config.yaml
extras: ["capped logits"]
schedule: "wsd"
decay_fraction: 0.639
MLP neurons of a small language model. Each row is named by its layer, matrix (down: output weights) and neuron, and shows model dimensions 0-127. Each number is 500 + 50 x the weight over its row's rms, rounded and kept within 0 to 999. Numbers have three digits each.
A block is one neuron, or neurons of one layer that tend to fire together. Before each block is what it responds to, as a language model described it from the Wikipedia text at the highest values.

Responds to: Paragraph-break second newline
L6.down552:566479445531495456502413462465518537507482570569441578567495431337533460491497387434509492539475468480493502487545482491477621533525563583566558450483467513428507526449553523392497510499469479462446505504574469553461510443596532496512522439530433565540464488487467557481566496411473479431449557503539518492486534516513526574452502445502544538503509490459521472517525427560461448767442
L6.down1134:471560444494582573503486479492548530494461416541439533472468489493471474496533484505499530465458481568496523448438456442539474497446442455507521478467455516445524437534462613543520467362477527433543560504547484542584415496537505469473455557470486476440553545506479581408425429483517456507500482498509518486535598491507481442452484467529514481490494653483500435430498525505513475601565
L6.down1164:505487571558460489580498452507462632425432632508580477537485460445475475493494464497516497558528567553384491457530575538481450555437489528511478493459512434499480491536614559494487524549460531454560465499469548508437579528594610565507502508514444556482448475541526447475515467409515386482511463456449487445479521510458563558486443543510662522494507474534567490511467552537450516600441
L6.down1568:598469525511391501509499472543484425471482597528536567547510502540500476542427510597524529525392504471527515540496501481573499502504530485547489491459501554573618489484540518471453388460538461509545551515520441503521479587464503369562510486515510523492521598443457501541501508549580532383517497572460462488559518483449532515518500456560550449504573515492499528553513487492525561573524

Responds to: Closing heading markup
L4.down543:450456481478539466402514449560543486490436470493552531525489585439569650533542525503524541474458393579467545537490541568549486399551472460469415556542525434532461457516465537531413532515362492537515429462489432534504414487426515445576508508436435427477511447535560516453501497559441502471458527504482470453585671459514420446542607533528496487446657486510498453510588506456424502507483

Responds to: Year tens digit
L4.down524:543387475512488487425484464491544514520465520548457593410533465513543446488553496504476548505479553530496502516431524449440431454447472520502643590497523549518447503397463441556546469509537507447435558464563600519456502536499571449526623511459421408474368523562427522461548502426456475539482616434488436518459549507470502492502466396486423545526501470504524470472432496473523632505589

Responds to: Section heading closers
L2.down28:496615549339443580535489578606598502442526601588558464477452520528483460479577415504566582485419539438562541532529476451553567464454438518568532520520503504435496526552449573531519560487519510497462556478464574566491448497464479521489563500499478434529513508530506578501410531505420510518450447519516476501440447579543494604503479446503488421571555450484358545423473443530470489493469
L2.down108:503463467576464478509456481473470510490507465552503481532536538460564528491502474601486486410483369452524540527501468466579496492516561500566467562427528442549480489488476571456619472554595550574444503435502534530452570548426477598440543506468482405454495491425469464433468561553478500473619432539505460577481524524550539463551486491598487448533465525443502639600474496533541640553476
L2.down450:433497424509551416497512518373594517563569585590591528425538538516397502482498505534517525476567507463488531496475490482543484439581496536403484582538473527499546484507468514381527521528575596517453499563531494550419490577494482504500476539476534473559569486505506519543459517563473425477491584464634470520486581559486476482540539507503431527498550518490516480531611481545538492447537
L2.down557:630387455480556517497546468476589492441446512492505370412419504481504509559513411440515494531413434557491477535498517477424482594445603471485542473465435362502489539514434446467540523480454490480487457469558480522484586476515470539401603538497477522497392496500495490563533480524571572517516505510427526493527572609450471497471586461582489493556475540489462565569493475522505500531412
L2.down593:613574464488436512466567420434432505579502544498440527469407531442568522506574452528503627414443463489479509599459558455459535427501481470392589566459583496423553392498563441474466562614434533512477503469424525496496516467496454497539443482589584555452492554489512484482516508550460552516475574539501409479489555558468471474430574485546492498531494488540542528479577547449505538427515
L2.down760:532494459546558469441526429591519555505585422598435457429438531505493582491492479527456394506576580589540457533454504443472460481553469511492559478571425466510453535525509517545518490450468470420453514494517525440427400527473481523522449599515540500501542452542562395628401554501544489520495481529423584485495535533479557535462518476500513493508450579502433537579564495429514440531532
L2.down827:493488497543506486440441495542520570546498593466504542522472557545477436481423550477543440544424443431561517529580501470585489538580543531498528526503533507515598532543487614532425525490441553414526541514498475556534504489432499580437517467539539490480524505515544513485560499515511508498549530537460456479470490458470517427388589548573603541644601491472580495454449499531568502596477
L2.down831:527470478526513526500532516471512560499489461483575461516482510544482528413511519515489424480459494568585517458435597457420431492430444494480450502468413491518589517444527532430496423477497498422438499554428480560488681483442515528540465508479471484519530558514531512582371502524506440447540516482511579543481601539617528486517512498531545478524498465438452436527455542527545528529563
L2.down938:583546504480410507598438551628540543371479546522486430538435450495502434561525486482461360509515501523407450469504476494500520538605541472550488523544525578565478458556548473479522427416562461472461520475472519420541550486492481438527496493468519613452521495574539428529487511537533538487529549441477474512472558428558571617448461581541450480524481517529484506505403596493553520492565
L2.down1000:520442456562527470550590417584470475467492482529482553467475559469461469543431445534460503505443425516535457390529443498590545633486514483585498547500435447509440515511444482550445466535444481575529478475550460474581504556469516547517483490507454441471445502522572458510468526451472545571526491410478577469559433556453410524573565483591494483509421498512502581499482452461585514484448
L2.down1051:590543521434523558478549549430545465511591507446490581452490585529538517383505594458472552525524446548485506481530412529464586494475478434493543480565546568504522470519520555457535614476488563528495599539430587450469484496466493486443515478477449438524502473571543493404512494435422501521457536534499528499518447528456449495490528485455502444524528414508440535406485558497434507523474
L2.down1065:520468464521497586455539468576520417459465543599549505499515488537464502500529532457537459435442445452458521481562435508451514474483491437513510502558563488564432491453540631556412509538491470455532537451454495504552542541571546536499529493448494500566538428512519541506494493502537495516427489505444545523397436457454443563531547511512527491427431445488475469486553565503518401404488
L2.down1157:609529513540518534532478518612548585445520457477422513505505520561529522511630414538486493535442486486469494509378455488436511417537469542404460453484523499505525499470527423506555526549479521546487577467504496476516579590493546469512463525489548516555489535464497435516550494413530454494359521508475515595554444501479485578485489464547527477516449497529492502465568475472524485459649
L2.down1319:374545569579386533501421556536607484528553440513510472471445505518451511534484562431530528498424488479414465492422526491575579523662484494503458571426440496539545441509468453475502333443540489472541481488482557479532553559597565456538554492540544507505551439515457421530524476524499455549524533433464552532426571444415517459519470394472521493461485509596398518487455421537390398464503
L2.down1359:537454518521408459556608537524474486496408490444503501545446514453516418469508518429534450536500513524520439457517477490476493597410555464504490519524541445467391496443556521519516547517444533573557494437486512403497506462477527436526490449559412524428470526475599475443421493442516507545547502440529516418499469499503571511472473543441441538536464467475500563549463546444377520453406
L2.down1776:587614451504484547570520502485591491487476412407416484462452544455522467483570509519510430505499537535494565502492480449464509560429524496480532502481454547491498621472480526558489557475469542500594575528525487459504438530519480528488534554544512596459432499458491601560429523512505461477423463478488460511454534459473558488458587502480488523568459506529500500512541526414534432439585

Responds to: Heading closing markers
L4.down60:501425501519493505493502492484503531495446504461579577427513491575485495558462492499466477478560484484500455470571511520528469542572534446522519487413509461493527570475504451541577514492531482546446451540421451487539518523454550623536485402375477533398464442533544440414495532483457492511559496575532477511472418576610481524603562484526523510509492432493521487557545461468451579411488

Responds to: Section heading ends
L2.down27:484430432539499499436483566479455514446490591561487461453406446525493532415512504530552389415492523449526461488481544466553451488505451440596486532422538556534610452544509507544464599527417573451496528496551483428487503501573537489548467593462439452590480461505463592443513516462533520518542526534578464430418515477525510456467511538527502518479561433394477492457436466430539462508524
L2.down137:482488499577468444466411519502587514447487477551502492451532507393478435516538477555521445421446420518507415484531445496451413431535522466526497529483500495529519546516438496579517557478545558446515414512470523531571655435541566546391497465531545433521455514442436462465398487464420524461506518456540518554479541515399485573455530513534473564439513551557510518551576598431594450555472
L2.down239:562571477477492587578516516450506474464528550421553488446507557463404533547524549471555582457571361481521503415454544400478456476453479483586501471471516525567445445515484492464457540548530495485468514453560482514455456500654519447493396537473465454560543457461569524550505508495402563508416480530589480520530480553579521480462622474408496486500412450548488548530542512392535500463511
L2.down538:566432450467478514504496481562592505543512431480524522523505538503498564494522379526448523499457506534474521456462517394515414456516513446533597494500547544383570483496495534520561540589442534523536497537522496394480409482491498626513534538494531463514488484536491484559481464496533549585537493433478423487528511526512520432489507547480528494479515491490404403509518546497448607406468
L2.down747:476462444497448465510526556555487504431501445516499476425431433537491511451472445495443507504532516512465511460554438504409460516549505465543501566461468543489528528491550453498556527521530421555516503440402540557529534477496456458477443511521528567498489497518522457509401490487500471482565533485528464422516498548432571497478458478507487528604547433488526547601580493492448430352403
L2.down750:506482464428480538484530513549552520454487513488395463378400478460458487472526448459555404614471448508538511520530495370446489568544433562487535380554483505485518481582467543424533504542505484506508539484476537448538487480522412478515513480468509452536540485494578507480539519436482485452525507540536473526514464547369529506483529512598483451580521456575562568590512506389425485431569
L2.down753:508362436464579579510488531366488474479383545499484449523419503628460517477513510505488494488498458553435490486427471483464510562570528542467566554507480518461462538564440559392534561476454568502476517457434460451482541499576402456503444493563481555505482505428530467459502567551507460509479520536521562547572430368584567561523538463488552434582497532452514446499495571511482497430495
L2.down754:478497514356457547433481531502630532475438499443499496446577516480403482480472539474443534386459448501530514505554463502489596550541547445461490561439494424486511457575578453432580497516536644482569498574478528466528500473547493465567439472556458494513494489483529528487499524442399453583545571532482503481543461504535486517399595482513571556487515503442486439553467482473413523484456
L2.down916:462513500539541486423586514534541589530616553503427539451539428524501471534522543461497471500585563501569428392452518526472534496445501529447462425558497535477488419507527536515514508535459578554574506473500592469588507470590486528573464474503432555463521564586553475526522503356516553472496466484564473559535477445527497509411496492508456535410551461469517593516437406559509511466455
L2.down991:490500565436543530448500471469573464460436497482524486462448478503451475514513525549510459461479569414602475547445460418522458556496544423563476450477512433473434519530596514497502555445443602454452548498493556507445569441613427514498479503524468528550418483491481422511433449514514477518517567443521483450547504493515518536418521540449511548585491509461504483581536490622420531585519
L2.down1017:522483469499451537480476575476644496471584461375538476472507580483516476550558348466494434527472516469530565486512462515499410566546474453454472505534529505514571527430496532545519478561506502530494397504597514552524469462470540563487562516447516533520499423498501514604541503515588512482417542398408539519537515508500395554475477478505471483421470597498601518454413473523468533495471
L2.down1417:474528522427580495528536546460489467465412433614446575475515549559480498523548549519604567537513436496457579555453446516533595524558467459557507522519590451438502458505585454518441606525478486514580440623570462515428497524584494563521449428463478510514537485564446465475462407557562404577479551530488483472545541541552606481518501497403624586482475476488433521492527378450427415522447
L2.down1428:513568446564513521497525489518488554458478351573520538516514552542433412503446485529502483398513496553408522423518617444451520502524550526536434530442496464574483519593555569519535502588546542467565487447515551536468497439491510458486500419432525504461525475526484544471487430527546541612485514563554564545530583528545526513521456464510509474490546492456453475520466404549420467437425
L2.down1447:476419440491485495491565511499477492496410447499408504542528537526384519482511444471514523552566487395493487561485545486420438515540478517481520520571454461514450527417435497572439449489538457480484573382481503527458524507498509495470575478496457479549601439464508526534529500412451504595563485449582493571442527554512469523522519532530516530536549591498589546518535538439514430475471
L2.down1519:438474589505481498506495479582500462535514423549516534498486422566545447446518510536495544496506502358476491498479579541523562468528480478467520502427469519568507527451466497426538492476496451482516582486595460520459450463503471457571512422555539493582508420613493511527538394461413549490534445507475411460554471402477522598543448477542524557522462438442553509486554478541581494540432
L2.down1792:432543551486468575511442562553489378475589493424498519463396515550482573574461437463516516453434511466496475463529552554478439507450462524536469549499547451424492507465563594419465517465428431461473492546513467567473508612494574431512463470447550466509486464551574531528496526518503519490524415430533479491486540461533483474470508465414533459484381576481498491573488536584476524559567

Responds to: Paragraph breaks and year digits
L2.down169:429419481562563482515519509568544497526527493504540511487391509516419518501446470541397508548372488616398570472532425485483554500639502494538566525483566494513548518486463484509463557413490454451499503514565491468524464577506535501521474521553488583506498514416556453457561526464465438495554472522489494494544473499532471528533636460449572454524491541526541503460487572494551484517476
L2.down300:569440521482524572523572522451582475498546536494551527540476524462561542451497454547519487565422482420489497564475507538474574466499473566535491488571506479487472516507495567499604430514617470484487414527437496511534508562503546503569463510585536510525553492493551488456487554477463452434494439481558563411529468456476554456469465454558503575482507477581466582498480484511517547557583
L2.down338:467510562498524485485475492527500520483443416425499448479588521561452492534470527526562534446548419490460485440491577450463441443522502434416493472437580512488508556545398574494547552443528592490486508452571465574481635443611396553582489546484438507509531458556480535565466439502552534454437624534479434531399563379626487527488515575538457472479433537523446479510490457496436468571516
L2.down683:570471535653474500516469576428499410641524437479481597438480622490448518484418512518479549460533532514622496428511457546484466475494591493491539474451580422468558469478574536445495478507527538507552482531487509400459523486383466469513543609510561517544457546517537596480532487473522490574488463558551505523545574460526522488501486553445454519447585449636480503532471487493494434539535
L2.down748:501529486518542541501413532567577513510453513510505477523554573451535491589418572487520517497438425605422476428576510459475525541449465506464576545517638454530557442572404481530535468562541439533421494565493471457616624529430497464420535508443452543472550527434512430542552547476406490566494496537521572573584520523528441519534503541511467545590482432557570489486505562529571503492561
L2.down768:550500547494483422369490551397556465455532519590510525509551601471516501566485499539526482467528523517575525606414477474435514502447508502509495535479433552450390579542428500478527462513492493515521440576447561599450436557481602487494456449546505406597530451394537489457499473445557490475565525473574537407555439455525522503547507481495540546512506484522467498488407490461606535541499
L2.down907:487482649444523486511468442545476449532498499459456575464398539528514516416470487545467534409462410485548499507457453432596479560455481517536508461516374466540354470506566493537534572549569437491484552479635523512489381552561498577458534479530430485484469489475573517471541509447591463462498582416478509389572513455519484483416461535416479483439546528432494429415470490506549510425525
L2.down1044:441538560542549497423547520549483495533513488568482555504511462491535497479513459528459457464367545539465457517425434546463521486448480523468604446624533495480504519468439557530448535537577476601517490542550481566441425480480534554460512502528588463483449492402479515496428446468518465511520492442378598423477463571479527597449439473515520499454489448501535422541518532503465397507594
L2.down1166:483503531475521419497548488628540419571561449521510593488512538527500496573393482579475545452606474611418518427478609455552537500502472400538450510522509464480547642443393445535453548489553526627415441558509425551448523635481504512507493493431465507567521494434432631546495429463505490483467455456402520507473500551446503560540474522552445530451459529543553573519491465527497535639601
L2.down1339:499540579570510518430513416519538446471487473537493571551510456537512491516536454552510418406482613524524517522458479496477502541412448569500456535470448495500494557464489472476428503451482469468449504534466548501397407521590473558567558496523545483499439504515478543545441531471479480484560419482453399489485445485436510571450535513449388533444514496553518541563494461497537487579494
L2.down1376:568530507522548485481517552492500534549517510460501582493497515542483510522432538525553499493515389480494427538532522524589582510595474489494494492533602419502532562410456544544480596583582552489548450467565464554547487450409557501410466516459532464509458523496579504462544475442499442434484425524467545540472497514455571485534423525514479512462509499488366520436558522533577605552477
L2.down1493:590535484429372546449451419603479618482545522507501494487458500537555531559532499507420535448532538420439535484421578576509432481418509514549456503527554550473483449558472517524574439500557466527460657451465520511517502523592412545510536526538528573463482502476534467470501428438517475475524467552508480518530489329512512495513517525497512496455427473582532473481526437439510491415516
L2.down1740:521507476430429478425496475507467518533557455516542552528468423559558539552469499564497456462498491508505579452396448583505436472426421474487463547498501588509548446598527616496411523474528548477541564642507533522535560550524404518567436417458462518506540491492541459474481503377527589536489476447509466472482496427499534474544536435603547473518516526502557546474502412423563548583543
L2.down1755:527449570467494471385588465458438542574574471545429516573501545533536495432473533460528467534458530521500582618552586519572511479602499513477539527435540490538613471442484554590508458444475550499486454536444589538487481488578515456593470488564523524520572538476618511542532505545514380498550468477490554460607430496504557579539545468482448483491528479522507474566484534535467562486513
L2.down1811:503437556543546479461488452498568563484464550565506432469435431513415420429660526523539517488398503421455466515484504524507561551496444518488519518427482448417515504434635487484457474484550490464498589453465439472490533402476483510471470492565544485458496443515553555559397530537541483435510530479490495533500538456440525522514537531490450476550519578466479477570491506454441428270384
L2.down1913:486453505552532552494470444557530516477422525451529577497412520530439537593535508523519498523531496443376485522426551496425517547460464411475557551546489492545421627494501485501483458459537594500506472474558499574480516471436500551462516494557499473440456494499453528562585531409575374471498456453451415485561562539559568497465550463499523462464514549460562528580490440455497496723524

Responds to: Noun-completing suffix pieces
L6.down112:608539505485536479533590462482577572523497543453457538498462496426480567520581477489509469516435495543436508468515468474519544448530459433556482564572512481481465441467453530579548488420505494469558542466446521428531601542487567572477524433420504506465587522504524421496443449462464506516431536540511418576559455423499424486513504494460645451496517473513404567460491525439470512567463
L6.down555:453527501562494514550587480555486561548451504477465458552439511491520513438458480521549473511530483469503509471546477552514464464507379513584525441527520480538476453536509559548497485509512432468511465511490470533440436536555640444461448534580485466473520534445458506500504568604432517496445475565521465522493538511481555533490414532528509510527518532500486451524485511523529379688481
L6.down935:501431418529458536427632494520542568615525488564510425520506460536691547577462492466579486529480532544454532536466502529376458517587507540468398494534447554501453466522476558533510472615498512454560481469416487520498457495553545447536509493425541465467540618499480493449472407515490488420462501538490476533507460422536498456432511542550507407445544513520442434416447580471535502601564
L6.down936:399483492511541479489503536598511528419539523562457394470510526492560595441491596516535484506525474472534384430464541501485538529468414551476504520487512557529564476490486384480557479617490447524483520439546497528496469468496594388485443561543514528492526461555354501576560578632516490587504481472427587532454502517503475466466415448464499528525497474492503477467483498548545383594542

Responds to: Sentence-ending periods
L6.down146:459489574569506516501525548512500470466502524557437504529543511496452512527646519514506537550535456523525459529538459491452522450444394455480488498582559491491579370485476440500606440422498500549509435508510568444431521496517454541559535441576423606474534524556479544537514478479509574585464433479609487564512527516490509562472562565560491622488416391519535576545467461514452478594444
L6.down249:517601568561474498459542445451493560486500562508554495574484477400537555529549494421596533472500520497439476503513562546485533606483537624511568461398473516482482483486490414506487521497515517507471515578527498551441450551520563538519539540526402495567521516579402510512538451470548529536567527453530401535530477498588429538438501508538610539480454501567533583504514457419582490519490
L6.down615:578509508483511348528495436440496481448545532536578484458441540534480503538514508495491537513487467575473549532579516431451540394526455647553519590504483532482539491454503459456498501536565525510553384503441483439511509535511569573479423469509380410482479501421506507511513539466455536429557555408459483518472564496540529450597491432487452521469457455527432540540606420550475572767537
L6.down1021:508535539558516387482517579357416523506470579487536480623506491537495488531531550457563467547453529548536523489559376466546566586444545544556497498434549512536549452579545436500438505510473519521466461591463519543516528482584457523438572517500445519486461435472536487534562442482526507489552492487565487515480519504431521514365508544597560526573423441516537521569439493554512499544430

Responds to: Gap before dates
L4.down856:454532453538496534513515552492507479518505492576494506394522521570573483434453526507463460385474536512523499505492521470456546531521522514550618442525544470528527527542421459456465502463503483458561504493501554578436478500601486564584512522434410445536527468510449542500512503549411563574568547430508595508554566489482477505577494435548435519434441472527447460417535538495468488525547

Responds to: Line break after paragraph end
L6.down850:495379427574487500536463508517446474558411600463557549432485483512500517523462595497423498504466456598469600523409564473571593464532582443486497513494489426583467568475461528450483454488545481491563483479516495489500512514545514486547495497495511473478486530423491429457534526514442470454493533477467453426472407515464530504467489463471518434453517483436483428525567482530522492861524
L6.down1016:537365517616461426499480571559528529513495506482570454513508578421431444484487492535465530626549561441445505554492486457426498550542474435518589478498477437523496491457454591466558588493531471548472530489608556476514482556555495509573475495512476577425597550439499470549591493527468487488492463401477496589470626559539553512475510515519519521462450521543478507501452490532464492724572
L6.down1321:623474517562550455468491452576454599556524542566482549430484536474485456572562478499448518491440466536409430476402465499544523434500489502508474562483514474529529457450529441456468590466483525560504541460592519477497523525468495509546458467561496420444485449510497509423580528513441484542580530457518402511556537534449504486461468552572474531471467523476490501546497465477491501924496
L6.down1738:601523438526426476517320516438440572593507613445484468474533425519463495565521553478467519478506535618472557560522493511543507425473512665543511477424520534491506471481559528328453487530491583508466414494477470453513548434523569537548505473532546554484521468505507533426627455522461449445532500401569570462524424484511531532484506443512467454473475512460429472423504530547478576667458

Responds to: Standalone space and newline tokens
L2.down157:508456584472391590487494552560427589517516497527524470489506371499623561473450485534598540447489504549458593602468486498443450494513502521455550500456498527516427489547511524424494452488432473530597509463554426420450415471477524470528487489373566562465547509499533555521401438553501549477507591550469513455571486453524524501499481448498412475516512486533541560522387515455486448456515
L2.down230:544521414520497488528439451466504525517465501584627491451543551559445500473575525502600466489543438472514517531460452572535517438442494526522543456530569538459578505533498539376538614448504486421451558473435573581450451470534550541460538520477450488443420514534624544460449471512410521571468671583471485512533495385573552461441406534501510478545511512603535437476528452496562490498492
L2.down231:719424547511501543528501469549526513492498459385491559586497424484531489592504402480526500463571405657478427529546469556529492514498481504528488486550564513377537491549557511473561447518463490546478404474480444466419442474421598531534493474512551558460481526472542502573499522481555552529523493528580598485483460437512514587414475507495556470515487467453485491507502604524473528476510
L2.down315:472520387566463568438583470502523518491434476581508524537474502458488592437436439576456538513538481447499466543437490507423523481458507512491507520527474510480507449432491468445617477420499530539492506520571584413451342494491551485486478507548549487592451625549451583455517518455526483444474522550445495463486500435442464524541482517492494469489533524460439489534561476434478457499427
L2.down416:491394560437581515525557521478480437480449522424483555586494495480550420489531501534489509469504465562500453475497528545471641514505449555436459432547446563481486532497466529517513576510494459570430485499501456434476506468381523604499508540468563465414533564494555405471496490487508466410448458461573558474460381493469445505501566508473578455557460533527506420553565512447460496616516
L2.down630:523444532450450523520437452452494462471464411532516551486501523493521437538488614474438582518585498524443524500440545415553551420455442506522517497508501505530520583495429502487462521447525547468500509461504421559569506545474469534488463505436416562564501533481486486575542425489485535520452484376507567463544546549458509540481537453485559519520483491509467533461413529547514480553529
L2.down665:487510529469398527504491547467493454456480549428462544497477433433537557536512538391477541482438524501496543547505521521436617388503432500457610518479496569515433393421600532457458493515387540496433441556496517487464443534622542518528449412512436541580490488491545500550534496474549457379473523582522559493660482472491518572496527512427527527641427518528505519492541546493457559527489
L2.down793:556490473563533559485520453448543574589483512524527557491514507539493479547547542527399464458537496515554527449524496493468480409508490403517550482548468497534517463487488539550506586494525511459517515517530455528511474537537563470563503504454551442532532555451506542568528492513502560433431584492506520500519488604538513468465595450456563475477535498460439449444491452510526558485457
L2.down984:589543507518610510480499495436427560589486475465429487509518520515466515439525466503507533523547583527532389498528548484471387518509496496591507540454520393530503428536570529539511539521494557432549479462378490550487469510455517534445503508500516552520487483367568569455490531539562497495604494529516454385596421526477470530473528490575544556441530564517522415502496479501570530566577
L2.down1095:529451535493494519478500455489509590531578567485533481469509452468492553506506581526481421558513457515456494548450563536524553523497528515525425549428519512539477462480469572558485478467560509586536481539539627491530459449463514566571521483425524582484619524492601498511487589428515503388541566517543503474522370622396533487468521555456555506478530454396537570485474544541520445511495
L2.down1231:611568476482485431498568416520456463487526475387549485497433545550511538527549501441556612583621524534434501498519481490477475426458413424451425473501395492543496479484514487477561495541586482482471494441570571414483410431531462571496437459500533568568434486458547505545487431418529493462489527510500484518518449451407436490459576529497481476487521461497557586479532457486523435548415
L2.down1463:511517497469528513451507513433496529528479535521438599434505512493480457412523565448562434501508528515430454532427489445456464458552508552477526519579549467512532416549479494501388418370488518490538523585529616471519492481558482479487467420535605480417499480495452467524457495496510433432495570452519479442425533571545524483460513442456521470546478421502574438531459598576443462615524
L2.down1592:479516480521405549430563539560432607408515447512567383495502490553570538433401503461443498431510494418552509449455520436468475441516500517475520514562539478414537413559547513473544433480447453496558504422443647565510438451541471413400573504495451495504460479514498563458361513504508561497492553518573474488571458495537529510550504466512434449442549484488498531498531546510515428490492
L2.down1756:447489591409453517447520414519519462548464486539501529420434555524456371516465483485508558438525430542449427471586524530444501433416496531522532496451536479518452485558508474432526411425465526469520543487526513509497524437610453531453492415472439510456577468582463506585438473524514442493470526450405470497484466462448528592473513532555448540523494480434521437486493500513493416552586
L2.down1788:526508454536505541475506485492526570573559443418529557454438501382478499463534556465459462553452501532489451523516462528458582524531558546510596425531535486529394538459515455533457489489490565488562459546527540507449547541576514488435494528523569501507489420510481537461609528484558442434489526494402533508572481484516448506493458483420551506492559550488585463536451537531514490588485
L2.down1838:492428503498581491523440546429478485523528479496550516415512589489584524469576548510466483392460568531414557475464363418500496500509464538465545498502591506458466485481558557506630520450534491505416408505400604548461465491513442544489537459530537506439465563479518568468526498534489383491545485487496565402593481505567480453545465535486461514450529553478513503495533555486471600536510